MLP neurons of a small language model. Each row is named by its layer, matrix (gate and up: input weights) and neuron, and shows model dimensions 0-95. Each number is 500 + 40 x the weight over its row's rms, rounded and kept within 0 to 999. Numbers have three digits each. A neuron's up and down rows have the sign that makes its largest values positive.
Before each neuron's rows, "fires in" lists the words (lower case) most often at its 100 highest values on Wikipedia text that the model never trained on.

fires in: "has", "can", "is", "did", "was", "have"
L8.gate47:462526476507503553529538455491450419494506566478493485516507417483507427434490515597512509465539526549473538490493481435483501569497466469413524482603441475523536521531578519526446524531486499470536498495515470419522541504579531463504581465466471516517505417500501500490510533457613503447
L8.up47:449559495527471475520501487474584491551450476537517499517463482467518488497466518607533505457590522484500472488488461465547566589466491513452499478558481490466534476546515529508456564496456437452595545524532494433501521484453505517509496551527538494438473458522578500455462469427602542478

fires in: "out", "down", "up", "outside", "download", "upon"
L4.gate159:492449471587489447480522538487486434467478484512477495426557503471550477547438484462472495524571522480478518435456490485526486552512543509429467468469450491434460505542507548612537502464485527501441418500484481518527515560500495460500468470548498445437485593502525540445487495465412498534
L4.up159:440434534524423459499492496487486516555525450476523463474541576455519430474514459479530594477478506445524486418457479513518557513497531526500525519444499528491478517482568519548570425434492501509431494541445497468493473568487438475508565505541516479460472552472498489560511520485455509473

fires in: "following", "above", "and", "from", "into", "on"
L5.gate394:464548507514453565503499501478515394460443541488515484447435472533471536488482462475442508442522483542385513500513450508527432455480463449462528491514474542486553493461546546501515478505450548472520555518542513481471466487422448435520500475461544537582416504567519464485499537493558472421
L5.up394:445562523574503483527425481466511501483567574471485513513525526534510516472451471447509520467480503554496543526512485529571518440446531518517531447554500465453493494502412502493480455479517550468568522568476509489460417492407488528505593505473511497535455523489493496498544557528577460527

fires in: "they", "is", "shares", "was", "you"
L12.gate59:481486408515523403533495488407500458508544546513504517493489456550463555563580500477525398510493521529551464479542531451452469541518530512428442468467511557501477536437566463488553500524531465483586498481534520537482506482476524459498507492502588470485490435572425525475471459501495527506
L12.up59:545499438493512475492509495446433410442519528546527535511535477462464481570533575475506501465483513506526487530431506439464454476519527492449550483509472500459576514470476492548521482511511457524559536473542462531446489484493548536485520442489549486471446459508405520503426451483469527508

fires in: "out", "her", "outside", "history", "up", "pos"
L5.gate158:518469519501502419556486583467513551543496512539500487534589549475530521508505494490448501441493484532457562422430459495425493569486536520529479449478526505442562483555504551528466439426486452506456526536532424580498425586460520437565449456513442501481509510522563512528488465510480508441
L5.up158:451535459504497437518512519466500494458458403515513507537568464450480567522503500513435510474536474488498499474441450491554466479546411446473477568452571422505557494574547557544514436520450423538469492513497481529495484530431466456437510562521519483481526546507565472524511437453466556457

fires in: "is", "world"
L11.gate296:441532485486452554463427483441527496496422495429514491579496511506517481532487497478563403430462489485489468545565522479497521505510453540460552527542544476522584509523549507484473456586535464454516479468515480524491564443488509485402553424456522541523450539509414538491582533475519476462
L11.up296:486495509491470513480515521458457497567527524525458472542550466525503501519534565545488477449493571439519505499444491464543610478504537498536510441487464420478472472503558471545561540523462404497488545546624529438498568474549531491498477524479511538560483498482522437458526459469579513430

fires in: "not", "may", "can", "also", "would", "have"
L12.gate336:475463538563492449472519500500492449524492580534544523487505505533487447485501545540595437438519502492555470544498485443515498470475485439516504529565513459580532528545482497530500542506474519480457523565473485411453483424507518498440458514514479491523453438516540469503540445509504440511
L12.up336:505576486476502569505511503578508422469506629458469473451458545517457540436526483496514491522558467470606519469539520492472448500514541526533485527520516547502517480475473478507546539473523388513520529456543550451590545510522469483513526540469464515497482499591491501519515436544461528494

fires in: "will", "you", "would", "i", "is", "may"
L13.gate50:537504419535519476517496550518513475527482477478515428501460484467421544464490515499540485508486476471497484474565523442508441448503505595530515465479504507411534458517484505506477524502474479433530531497562419487510558544484434425488462547500503534514463517539467486448462473505437451544
L13.up50:464529465491520490511438463439529458486587552487532490515438497501440435469443491508443517502525522410512512508529522542550426503503429533518504576460398518521436451487498497525512500544447531553527479449473480526514471468521531546448561503433482476483497517592484476458448472527456459508

fires in: "can", "may", "had", "will", "has"
L12.gate62:450506474555488530494543557434493489509487550484563475449474513487568527439517495579539529483503522511569450473498564459461497473566523499480504483440497484523551564512476469481536516515482452549517519545509570478492577500492447549443490536464518479488548485529503436518552459500475520477
L12.up62:487443499495504513488549481439543500511504573553470512450426552589528451446583499520454479535455492492520437568581544490510474463539505540471476539505486439525479550551500499477452470521442460456548570547458453500490573427508511491515534418548490552507479471541509523513540511448499506482

fires in: "was", "is", "s", "also"
L8.gate421:516489482551506466467493492509515491482483566500595524581495537496465551487528468476605520471421475477545585522447513427533464507504499575462432518531569553544459564450459449442514546497539499512512500471458460543563543513548496477492503523521624498500589478571484437435470509491512517468
L8.up421:448489535502402577490477492473512378516491547504507454502537463498494492529541554464546541536491484468493474554503514523476571486497470487491536496508493521531475486495506495493515473487533518454548535585508453514563492514493458466480563529546487497497545462511470467454452497444488530523

fires in: "up", "out", "her", "off", "him", "down"
L10.gate330:490439453515417479482482455481483518533480574500488559460470506464533469457492502512521517470496536557563505493431465512523523499542437551607481505481451538497529409568458518545491527512540527446425510486518505543503437534486434414537519477518509490503534546483460529564450498530546534433
L10.up330:399460515484483557404421501530479510499510516460566538394553496476517523542484457462486513548463471536512563514515460515560596561476485445503472527510491408467499491591476534492521442476475485530523567520532481511463470529497490451455505533506550480505541500510418482614510476504530489480

fires in: "they", "you", "we", "i", "ll"
L10.gate320:460513536540510435505568467515523479555487498459572440417462501468538514524467465501465536526458513456492484503517528451538437462561494525477517503509445533521533541533537536455456512520493434560525532524447441434488536427405513517532495445466580540461492519587477435501452489553450490463
L10.up320:527478492526522483523499516530515512496516527540518514516509471504465509550528490452461460559469569445440462507517543490474459500493478484466469490513498511564503535535453440500413519486536486541502585548500400466508499498475467504511524537451518513496472496592379496486429480494521469434